MLP neurons of a small language model. Each row is named by its layer, matrix (down: output weights) and neuron, and shows model dimensions 96-287. Each number is 500 + 25 x the weight over its row's rms, rounded and kept within 0 to 999. Numbers have three digits each. A neuron's up and down rows have the sign that makes its largest values positive.
After each neuron's rows, "raises" lists the tokens whose logits its output raises most directly, leaving later layers aside.

L4.down463:513485498496530448489521506517534497503495501460494323472464493480473530515484515511466487506544536478530470509509478468537516501477495511490468484506464504513509487461475507474495492470492473486482512490512513532475498464510501501498508515533471529501524491508512522480513492484509466503470482514493521489473489545467458437491477472492508472494483520528457495470494503566492469477473465494494500534508482471497529492490506503541546484480506484480496492531516509484503497538521499492467511522497466497506487493493574501517506493450485508522519530504482457472481520510485493497
raises: "FC", "IA", "ES", "BS", "AC"

L11.down246:500538513541520504483524496456503522488456461452466498513508470511478484532507490468520526532547533502522469512501464493497504478520475506475486548453478449546486511519470464498505515479498502472499477489481471507492505471467509505505504475499513516531488506451455529472464486482461486474508467513478484575508485526484514510507502524502482486462517499492502492521476470498491494468524546556479500486531492449507528472479495483499493548460470546450471462523504496481506521478475525486589482513487515470566500476514496487517480482494482514482469496523522483489463524564484542511
raises: "-", " ", " and", " to", " of"

L7.down123:496508506487525531515513506489506554493514503524502495516474499514527495501502499523498516512503526470513507488508496498478498526509493505502533486525494535524505444468541507486489523507520478510529507511504497496483526537505473533477515470496549496516534513480515438485525459544489558534542496471495461502453507454502497491505544508477472526507518537518539496530459509461483527451473497511476490525523465550460506521519525520499475510498528462451508486479482511499533458495510497502537493506514492502508526493570485507443488524484495474477530485519471542546527528487519484511
raises: "cious", "test", "mit", "ence", "|---|"

L12.down1075:510500516548551501502521536556525495496521479496498545509457498461529566507484488497501559518546556515489486497497522525472536535490511510491484511511509525474472533493521511518518523494489513457531489509519529532517493484498493475462475470468496538472498517503518519501522499508500511488490463513482496445537487492481493553486503473491512515484535549482521515530469508490527509545467517521435485491480496506486480498537493498492514504535520505505486489482512460512495487545492473518529528468515493534512482521466537503477477462407538533486513492512538512517502471559497534455
raises: "4.", "5.", "3.", "2.", "9."

L12.down753:553490498529502544495515516521475532466505508478475649511476469478477524486488535450495496523540500465456499478470514511534493497507501523482528461474518467495512503475484472521491540521514520520514501497492508529476508540480484469511522505511546484510488490490463540486497472481492532508533494458504478397481515529526537524501490484495487506496494515500497471482494472429490522506511528520467477469470500473499533499509519533529485507525474541509498494521468560538482485504504493505472480509461497477503542516487501498498513475522510504571483495531505478462477479527508494518
raises: " has", " became", " did", " took", " was"

L4.down25:536479539502517485490500519485510495521531521493498323477452478500499513488569468479507512503540489470503502503482525524484538523495507507494454504504513466518502505510480511514492478498496507519476487541528492510503501504500510466460453507489462489487514511502517494477532497482495511485504487460478487509539541510478511534466461533520514445466496503523527497511472473481512506544509523557513497470520515497462457504529498523473520466516493506516502491474567492507515522452461491500495518492491486569511472493495492476526496470464488531502506502491496488482541520515457495496
raises: "th", "–3", "–2", "–7", "0,000"

L10.down933:576506493510510496515483493492514516499495513498539450485442502520522480558500513486499491462470531478473500541456507470498518448489513479520493523533480493526482518526488485520471505557518489481508524467505492503548507513548503493524530500474487446478489555467465557511514516488466505464527556506479484499502484516519486532544482518505463500529473512471492478528447446493471499484514511468531516519463503481471496458493532509485456496522520496520476470499499527507490501528484464480477469499549475527551548492498528551530533502491505499511502493493502532481487472485499516477
raises: "ine", "rous", "robin", "ifolia", "ological"

L6.down457:483506513477536511513494527479485522475491502441519425526478512528505488484478492499535538502515479468511498508497540477519512467492537522478479511504478493492501545519521474494479527461538492531506494487505552519547502471517497478515490464472497570477505518536504498502531507518517509556519504536476512537503513535520509506500522543486499508492471483516498515471517477509488497485483502519504490497534506528452483522530481499481507501554505551517483491516497533494459501432459519539461498492442523533483479522501493503490489502496521517510472502508479533485528524486492452474
raises: " years", " times", " Years", "nis", "+"

L10.down473:541517486472523495518484502446520459492533499473480407481470485515483545489467500511501475511496427515517474519519456493489503511505446488489476532468467490476491468473472507462518500499531494511498525482492514549499504544477511466495497541488520515510503462477489499513493512481502517451525502522541510481521525543472487513482521515493505479523457469494547475506504534517450468516485502510516465555468484537511477534464546513499519521551494526462505541517511518514473464501495504526493493492465506481447468496473501458523535483512524517478463517517493494495517546476514476499
raises: "ever", "ary", " she", "by", " he"

L12.down635:482501505536468451466512501433455502497516512519490510473508477505468511505497488506536517484491482483525520463480478544444491461506432485524532480447517483484545451521495504520490508532497483516503462491520493517483511441495535495470545492474477571507523493505506519493515461494506491486512459528497527473504469495509535471488493485528524466513513535521529532472456517524489541516561488496494494481491503484461515534506530534493480564505479479494511536491509480511510469497521507511493512532463494493480471524488482469471465524496531512533474475479512511524540491517500507476
raises: "th", " if", "ted", "ters", "nt"

L11.down943:504500545497452471513495488544514496538519521484485503507513508475491481482529491485495477522522456485559521522490494499503492491511502508450479538523478497469518452503493522492513501488508468495492513500497529532464505496537467440482447471528476502499515492507493527478497503514533492544531498487513511494489527499509495486467490508501474516492512550477504551476549502519501469495498555506509461486484505482485538500474497544471499540469528517539541490509510490441456567499512531469522500520532504464506539488453494491524497488488514501500546519521485501495501499517498501474
raises: "ions", "ations", "ment", "ock", "ation"

L12.down199:493463483481500481568509513475490547459461489491496444495530477496514513458506498535501494481532523496477479445479483515485539495508476502489536484456505503467477512519481500495497481482530500500488480506528498483497529516474477476494500527473497500476512499506535535528521484488560503518489535502504477494495503477517505459498493513446516482510489516484526485506524475488485487500529483471420503502509483505527478538488480496512547475512495517474493448467476492545488459522527467495506453439506504467496506489540506478515516531504503470490487478519480499519457471510504480422
raises: " II", " III", " IV", " I", ","

L12.down31:539517515510529518525504509506500471490496523548528536510509466487518496458481493518528501519509497522511499501468468529513473468547491483506488486485518542517483478476531465515504533490492522508500493495490486534489494460504517505504513475517486479482462470524494505529507530526511540523502472490483449492474515487460469538509503470525517557499507481502449516535434543523511543520524490468484487476465492510541494532504484466509480489481487452490462474477484474486494493403505519499565472530481506471507534482480521470525479505505472502487499483524500526539461525487457514484
raises: " \"", " '", " “", " ‘", " meaning"

L6.down468:498522469519520516533486539500521477501494507456516452458457486487487487488469501529534497520511528517471495546494503489536509525471478462476498490466509506505456555483543491490484483524500490531534488497544512515466488491515536528487494486501475539529523519473477497487508515511467504503534467528524499500538528496491467511535489483537535496497504498480557521472546538546485462488479468469546482531479474483486517517515495493523478509472498501468522488498503516531466488506506457515488494542509510527533482509491555473463520460523494504506474545487470473496546547477501486513
raises: "dt", "s", "ž", "z", "sk"

L12.down146:476459505489490553518495495484482464502506521436515386525504442519485556520510451521473469494480477529494502514516489466486488525545504519483458510482509519486475549527479498503499510542522533487513504495516506521470507500484435517477500519488511475529476508475499493521471497470532475511510495499512505504523489508524477489480496499463516508536494510544526496496483522500485505493495489506492545512463503523519489474530522481515498556522500489528473472491485471533482509484505478529552504468482497485505482477547528512499475521497474472482460497520487445565544546533526520482
raises: "lich", "le", "hard", "rich", "els"

L5.down27:500498522499497554487486491515511508486521491504461409525471541513541516490538471481568483526482460551534476481464507514497470456535491486522497506487481485538560518539511503506524474517500518480484465457470531499498502499502506488483489474527478502526486470493522477470473509504482466506523469503472502514511505547505505523481483509520521505501467489526474493514498501506530529497495543507508497527505540494527501464486516493507480480517478525501482524465543471490515556464495488468482527458532521555494473496480551488506530512484495526482530489517504522469506521527482504451
raises: ".", "th", ":", "\n", "'"

L3.down148:523501456469531508501450497518470529515523514524490382497532469510458520537499498527476526519480484519498540518512494529495516492509501534501461459525491511470477514473476575500517490549522504518479496520488516489485484508505507531515448494494482466506491505511502489529465490515520478509520478506482505520472527511492498494490484526466495483517486528487506516522510485503494450482517545497444524474479472460494492467479514503481526506547526511538510477455480490503481518500460507491549481493458487495536477488480537513514492524472505522480509512497517516516467466475545516488
raises: "e", "es", "on", "et", "ard"

L10.down608:455525492515498486506517486518514513479479532473500540498499514436489483498519484482497462496533481538483456505505528465465479527506528504488449491519465512483501514518481458490556503490541496502495477493478517509493492543475457521516469442485506490501535485476518515485535537539493511466520501465513506477503453506492504500520517538537491504478498471425479486515546518493516515500517522521513495492527541511487494482505540499500438529531483520486521522456508493492492471449468481499470524508495499546492526532469506442525473484527494504500557494509527529487498503465478521509
raises: "ding", "der", "das", "mit", "sion"

L12.down600:499493494456467503493457517464453498501485496497493540530479469525476516503543518503480513469515505522463515480475498518499506491521519473500516490500480492536506511535478499511490515517451455527491489484505489473528540510478478483477526501524504521489488517459490474468495512502532485495551487530442515509517514539522475503492489518512487497494485498521491530493527504489531515515500516497485532506506484474524480497507560526460512514453491473513507498488500421519479476529484542482470495508479542540505511489526508480526494507460468468468512489474471507506491493506501458485
raises: "'", "’", "′", " himself", "ire"

L12.down698:503515483552504497500497473497508480481529529506479501518517506512513524530498485516522518525455520503495493481495479481499499475479495472479557486501536476503497521521474503545554489508524497497518472494550529492472492495494517512476453510486524474529509481459459527562503521462464475439514506504520470506503520472488452481496466521540475459512508525530535464460491469482513442527485522470520492501501519544503523476473501461515468491511458465463501519465552505516515481496492518514476493519542463492503486520480513521520487479498428498561504520485500509460516500506482534487
raises: " oldest", " one", " highest", " most", " first"

L4.down116:532493521518508504491475505533498575506502514549498467493505498541499478521491467493495489486490482512528511496457495486437516484521516538509484527531456502492485499492524494502557515511508552476477501483489500482504492484515502507480552477480591513488493485505479488495468522481497507509491522468530505462496490453489544511505492478444520495549490493494499463504528493497502556482484510480510471470549480493518517524531463505487481538452500491520485468473458480506507499487495532510586497492500485504522497477487499503481515515489463504488502486463490446540485518516484484511
raises: "mate", "|---|---|---|", "aged", "mere", "Technical"

L3.down584:486516508477469543558475495505480492463503536454525451478505507492478489516472529453505480446445483469517509531540498526527462518499495502460520478514502505505535484491493476499448473504511522507506511483469504525517497523515522510507528440471482522455504438520494510497485471469537470507504522491503548501525485515505462486507490549495509510506492515563536497497490508503555488483530501504447524499543528500525565483486538524521490518480528469457485535513489490494495456496533487472543494521461505481535498502484513513496448505480483497464486504486504477510472533506535462500
raises: "ware", "ns", "ze", " Preced", "n"

L10.down43:507515510490490521495494519511548474497509537506450507524434525489524476477478506522482539464491530457455543489548509512494481454500502500509494506526530544477534471474484513475502558493518502469515541494479500479475542503547484507514445494534468527545500546467529504499464507515534532477505519527516502486520496499531506523469493524477489493537494484494510525550501536508476532493511514505513452503494534480464482510498492493494481498464499505520484498520501520496494526501478495507500524494521478547531542450528488528495456495463480477476474467546479522491500500462485516434
raises: "ation", "ated", "ating", "ous", "ay"

L11.down119:481541529517511502520546530512519506458494479474460497504512478537483503507526482499514511491498497495518528479504510523516505500484482493475493551486516449549478507507473443519516492503516485510532475523491448511546525483502497526483499499488511491543486494479477522471422498502457497485502491494473497581491496528496515502485520527524489504500472485496534507511458476506476498486503556540489493475516521457491544497471467479502532502457477506422523509477508509497535501494480505498497463492526530478531512495484515501520503492486478491491509492551516494503530506535479524530
raises: "-", " ", ".", " |", " in"

L12.down730:477501500482481481500545535517529488459489489477491560491512505449492541452470497469516502497543486487467497508466489500486499483524488525504460545495483527529481472453496544499532483510477510482506509499477499513497491499456524482450490444519523513480496460474509478496482515508474504457486494503476518515474483490493481554501511521475494478491502476530514503494512565523534480487474423528497497499488503513479457504502501568529494496505484537506528519530511500521531537506522485518500519507472491431438415471474500492507488529453524451568513480487532510522534523520480490471
raises: " it", " he", " they", " she", "ter"

L11.down781:508549506476466460506523489528465547528531500505496424524498457500520479501548501484508533460464454483506454523469506512513434483506526524480463491515457497465541556506498472472482484513505484538473509476475508499520511501502506500507500516484540553533523500524511457536524478556489522533517488514507514521507462519511516492520519518525477536504519506491515510475510499539472513496513508481501513487537477553517520481537483504476496491529456525505524496475509515499489503477502489536471519516478503493480495478496507562516506583498520528450532486495486494536491490492492512497
raises: " organizations", " institutions", " groups", " rivers", " organisations"

L5.down169:489479482477516524511480520515523488504485499482514439437498474499525495512442483561447527483534480501508494482508492489582476494513488506473450481523497516523465433488521486489455499497493494524502521494482559523514516533490486479457519507517546523509488493493475499484478524485551509464536508473510498483516498482509454458505513493495467484496498495521515555461510495511490473470475538533466516541498494500509506466495502525527492510568497523501477507500485473495513510531463471523472525516518456471498524488503516506490511540497492520492488536503487513575515516507468492482
raises: "---|---|---|---|", "ular", "ally", " him", "ary"

L11.down1044:463466472486470509496494533495504548487484504515501479483452526474493506513484503474476474487443505454464521520504533481489505460516496480483512485555478541533526482508490515482505489531518471508472495506470487519514495514527485499517522500516475497539518517495506549479499499496494482491521513538506510483468490504517518487477500518515496531502529487493502489521528493502498526513469545478491491483489511577452472488475491507456493479494489541530507502452523509527548556503488526474472491505570500524490477499453538510534496490474527504491493477500491465506518489483456515484
raises: "est", " least", "ating", "ions", "ations"

L7.down531:509513505500492516471500511532533528485464496447503416474503466485494537537480498512496531495519504471471489467522485501558494488488485538482493500522494480506523523518469478471503576467506506477520537543501474499495517518536536532520515519518504505457517497504538529431487486496518488521499489493475459490471512472461473556500530472526510475492460509516522473548516522514525447482509515482463486486495468488494470516516459456465508522491535518510502493483503497500492501482518499545521480533482488515481478458539453511509512517485536486524528503469543507453488496501525513460
raises: "ous", "ence", "dine", "ating", "scope"

L5.down554:465436518494485549489498515503489516488490484533490478464459486487516527479514474492533494537449506486516475488519520487501543463486520525453483521485497503493485531506481495486500523487479495538534501489474510533479516478470501489459531454566487489485493490523499504513487458496527547504541525508521514526561497491498504553504498487498510513544480488526492483486524489516504510543454505523457488513516441457505510515496479482476477530480557509470487531517498469485443530512516475506511517507520506491495513536514528496536506493515510501538503508508489464497493518509501479504
raises: "born", "shak", "y", "akh", "kin"

L12.down481:533465497549498477520501524524519524492516500546530418495496468506470518515482490470485462483534465472469503455473517504504499514515525533491519479502506465461531505479521520494504478480494516461504522488529501496462488488492493496475516511472493515516501515526421514503486513518502511494528496487496509532472528538477502536468517515505488503497501518482518500482490500455533541497509465514470549476484481511533526487489487516484484519505485497489554442514486544571449515527459507498528463524497545535504486507474480456493485482510488517539503516553503497466507496470507497516
raises: " was", " has", " would", " emerged", " will"

L10.down134:463505499561539515553520464532535514491522469516525514518490512487465508475530485470533464522486520506474507478475519508489469478551536506506469457492454517525458499523497542491504494509512509473503486487519484559506493473488501508514509490502486536506524531497486510469531514525494501526496539470439440448475516542472481475500493478544518532537463498504492528505443512515529509515498475463526540455561493526484518499473504499508512507503456502447522494514495480481543542505494523499518462514478527521513483508482548527509507505538490510541524489529516539546506493519528512533
raises: " species", " genus", "phy", "Species", " genome"

L12.down1033:469542515467508476491571501498534511500503511486514486453500537479530512501474475502513496463491502496519511546519529518483510494524529499496497491516489511512471478478524511484504514524469478474526489548450549461504524469551524499448490498523481550485489459491496507520507491565467487487490459504538522502491483471532488560519501508472515502513498493508478507499494531501471503512548485539476460528528429530487454507518495532483464467476515524515533479496486502564518525509515501449521500493430495492469486488523482517522477509513506470533473536533479499501533478526503478514
raises: "n", "ll", "nian", "nate", "ni"

L12.down223:478486518475539501488508499520504524506500520513516506495480504507477555480513508515505448506491483520531513533483535521482491474500487505538510477470480504492484502533508517498498531501507496448482481521505494520492504464506503504512507515495531524511512522507457508509471549510533517515450504475420431486451519513452468513533491521525514563502496484553474477559483501515517491489496492487506523510533464522464442498520486466501483529476487482496533504512465539468476468504470509471493464509477525529520461507499500529502541512504567499543483535510496529497488508491471507523
raises: " species", " genus", "Species", " chromosome", " genes"

L11.down936:470532508565490466495535500471441528501479472520488480502512477483478501517505494513508515489473486540470467529481487510546477521513471521487469489508512491514492507488457491521539480459494491499519508511473476527476498497470450522492519471561518472517465539488477511473483493480463513489540512531477514545520452524492532539493479481466495459473462494462552488511499505469533483496473513489499503504521498493531528516473489485497543516502471530481537500488515510455531492505497537510526475502546554470517486460500540494523507498440463516525494504505499483507522497522484520487
raises: "-", " of", " or", " to", "'"

L3.down903:489545464499476498456524513488508541554494540522455514512507494485524498507521454500506500498495468522514470491526495504483492501494461496528476508528464517516499450496483494451522494461524446508486477538489460530507494490516475525510475505497477534490532488485475504489540507516520471493501518494499497501540449490510469483498533495470497481530488489451441522532488456473459538501485507470474520468482524509526531528459481531510477547516450548549515526468487456475492533516530521518521543507509497524499514503525507541520528495508497514515471483500544482471503513542473532515
raises: "aged", "age", " how", "coming", "ity"

L3.down729:528509517517488506536533538483501497514500516515432452462487482489480499509511501504522511512489517492507488475514458476483514458492532475481503519483532507508501430515477519498496527474483483499502480481484532513534479489479499534513478506506496433525497501499500518523479514448540480517488459529468504537514472540510528512501469522474532482491485501487513503497498501491520468484510511528483491494493520464522515508474518499538494495506469545484498505457532504509451494479485509468481517478500521500514488513547504500497500544522498565504489475476496457474495495530472578462
raises: ".", " in", " to", "\n", "-"

L12.down367:487493529540498504545454556502517508528541502506507536541475522454510496518533507498516557510499475560513489493466536499488492460504523466458518521531505482491485527513485499521503512475514474500520493514471525529473458494530477519500484517466491498523508512499508453504520523470505527494466473478511544538530507512468522552553466498471486538492505498488507476535543517510478507468477505540519515512555508472496518465452503497496526538474475489494503541485485423519520481463460484506562529490519479474487515486533511540569524500483522497503531484477515506473526520527501489498
raises: " in", "aries", " on", " opposed", " chain"

L10.down868:457459493501540539489505483537482501514520495513455449512508481500526507501469502511521499475512523513524497517487493485492542514514470487494496506491547468499533465480521478533495542518460540488497474515506502501435558526437509545457504503489527513471492528515469497477511521492505505461497460447556481497512517506500472513528540487473472464485487500492527490502531496466529479494501504490476446485478490513517568497513485539485516470502497490526505495523512519499535514470486515529505541498533537494522524493464542506482486533516472466474521509491485515525470515481504513519
raises: "uit", "ment", "out", " another", " him"

L7.down148:481474525496552514503479525475520529523506503477518515514470497439492503502477459476457478492505475499508447524469524485503517549458487488525513505464529514464481502471513459470520521539471456511439493525524490454484444510514477522512522502528488495503516486496522498477455506509470502515503493521476527497518481528514515526483495506504535509484527480456486463502485469570455513454483479489472515508513505551496541507496460486508502485540498541458491520516511466526510504477459510434543515519498502524509473500472493479475509477491530487504454513534547487524535484468480499509
raises: "s", "se", "so", "sia", "si"

L5.down214:502493482474505535509487503510530494542479486512523481506501500492476478521509520476480473566503497482500510506501440473501483520513467530481504505507480537515484480464516545489481477504483455496545528494513492475519521525436503478453513517489491508508459478509522516491450517539496512530535479525457491509509484439471487478452455521534495503512444518518501508490466533522515470484523497500485474476508518488522524484485558535440526517474494493505476465457513511515454487495526490475569522546473506516480497483478533504489509478467495521534512509480479490491520520435500529488
raises: "r", "ie", "t", "ry", "om"

L3.down882:544530494547467507502482499478467502501485498516475358509506486525488486484504464462503531505500508463480511498440526509501536516542512467505502467480455494471540448478542508492530511513515490497506485499513464514537540493451485512508465480488541517510453506505529535497429511508483506506532533495514489456486478522491460521472483504463518470494497474492486519513483505452503516497526458491519538495515488509473493488543541515468503468493483484503486461474467497513493469510527489491525494519496538498541488513506539485530538530555492509519516454508487476517509481457509473522
raises: "tro", "ins", "mate", "cio", "in"

L10.down35:498535464497495506503507513476482523518493516466523509509475496470464498543480507519501482506486495499533481472504480499513483540473504495482541522526521524489512507484491520479501499497560487458408497536474508503539488466492498470514477500539478535482478475482472486475532501472494509460484518527527489437513513474494512512494450481468476506533520490487486521527502470502507477455496509466493543508528541468548482476508509496513465534493507504470505532491496502502503513539491485482501485493531493522480446512476491511505489505542531484541465524494497493504502515529532491476
raises: "ned", "aged", "sion", "so", "que"

L12.down615:482489463488507491474491515518552527549488466487526451517491465472484501499485521492467547509516466459508474460507499493539508490484487480480554503504523476521492496482503498513497538487523495515522507479471478515499499539526485504522479479541491487473511498508522488511452480524507490546532523538510504469500491543515481509517459484538527552484501489534499474485544504544477477517504522447547414492503509479461495546513478463460502485500561506457533509514456524457489513533500503490542460508485504491516530480518496517515467476538511524494484482495512498492480512456525461486
raises: "ý", "ologist", "ous", "ić", "ary"

L3.down725:543479493511486498488465461502524492496537501503485316511468532480485499486500500503503485529482514486519530503503531482476486503522499498477533499502493505485501514479476498504499505464497485542490461477482507463523519507483523529531494462532503499514532481483536510481463528473472515494519525544524522454479459511478500468480487506509517511462515497529510492477478502519485551501523507567481511516521529479471529490488506500500486478515463476461478482512503488472489501537487485499548480524484535489516501501521538478536528486521519480506526481523499491502519489521473504524
raises: "dle", "are", "ny", "ting", "ora"

L11.down527:530509524510522480523505532552470487495499509459438470493492474501502464506510511520536528520486460505526475505510498466498521505519498506481496513502488464538470514507480453494510527527538482453514509502564468521519526509499485481507500489491479475489488494482443503493516463511488484533487461503474534529527497527446512522501519520535466476490525451510515476523491522491520495534522518498488545500542502446485537493480529506516521518481454502450552476488540504444491483521458571506490484490509502464552509475486510504519498466463482520492495501508508506478490538546484512541
raises: "-", " of", " ", "th", " in"

L12.down14:483504494468524503548508519498512491564497481455464410495536450533498478524484494490489534533506482476462477500510492461503532500537509512539435539518516512483474466497521472509514523452541448516480516479529536509529533463483487499548473522486475466468522472475526525518516517473455520546502513564504504510521485530540493487531520497500536498462480469489505501468466501458491530489493523523483433520489462495477536499461510505481512489528486534496508510503469489516526515498477520497495511470506482487508462499538490494507520533516475488525491504501494495483485516496494528471
raises: " times", " time", " period", " days", " years"

L3.down719:517487500484552543534480528460512486490549528473537404512487484503499503515459492495494479488471503505478507515483520452529516447468491480504486502522543537514485494534532489520478480524533472485477494519524495500493496516479491516492492515505484478526523487458512471507476504507483525516481463475541525497544536521456515501511459528486520512516509486515471501508498478494527476480536488511449512519510522572542519509528466488523506504517527508495508500510508484497510473515477496455492510502505468531495483514482527469517509458507504539480492467474473499507481520517501504516
raises: "s", "sion", "si", "sche", "so"

L11.down1030:492514480497533500512516510534497527498464503491478426454548469509520489480489467506473490525523502526509503501481456500520519480536525491500457502450476498569456533520461464507488474492483504483489504470468467538473522482461492489492485502486522465521521514453496489460496535511510495498471502502479503523499500469491537503509482516467471524481486451504488476498494463457504522530427494511524493530520460502502507511489460474550509565483449525454464486511499530499531483526496540518470509499499575481495464511499517506512471547484505489462458537530523468487507533530469493525
raises: ".", ",", " to", "-", " in"

L12.down178:472523473453501518521571539504489509517483501510515591488494467498507492508499480526518544460519494495504530541513495490473500534480477516500513544485487488520503483472466534498509498489477510547465553500504484518514520520523521503482461498508479491493511517542493519488516468540488511525436489515506492496512471518510546425506489556470502497496484527488497501503528522459484478506487464493507508437505491507508461516481507526502513516489519442496519480546512495534499481520487536501496520506515530478468490505514484519554547469512503461511484495487509429524462513464485528532
raises: "uring", "pon", "mer", "ped", "per"

L4.down754:514531505500508501520486504484502487540459467515520305482476510480533520510487529492512513473513525507486529513522524504475482527496505490490486487480518497493536469425514531505512470532492507501544490481538523470493514505476536534510460448498521489501502536494471480485534511488509494540486474452490497503475517536497505507501522518509475526461493533512514526519509515517510505524504474505493535474528519493488506514449501523522517504494529493483482510484493563482494503507515466482512490496489458478518491493524525492505504488514529488465493500532480506526477495470543473502
raises: "en", "aw", "ey", "fold", "umb"

L5.down417:509489478478483495484497501518491513451521490457495475548474509519517490496479506502518527502480452515503546517466488490547501456454481516516520499508510482553483491526527551465497495514489510473492531546518434520499483501493497491499501527495546517496491487474467487497473512527514476502438498535501536483508505468502456522479530557540471521546519524512505549523505522486476473471502513461520535496516487508541527495476471463511546538502448475489535498537506519515498522496507498481573481516511516477473460508460512486508495496472500465516538505556473557492483512518466483508
raises: " else", " they", " he", "е", "itt"

L4.down658:537493470512514500543481472497471503482475546532528346480515496507477509513485512494514541551469506495467456499456510496517503465503466502464511480495489497512521455504538486539500496525515478477557472513497489493502494450506451544510477504494546500496523501493493498495493499513444470514476533526454479493456486510503478546462483511515510506474462477487478464530503509525491524505509500515492472535530506499538548541517483521501528513543500486521494485501493517553478498490505485487514524514489501477513517548539487508511520490513466506512489504443507444505492490473515535506
raises: "sum", "time", "matic", "som", "ft"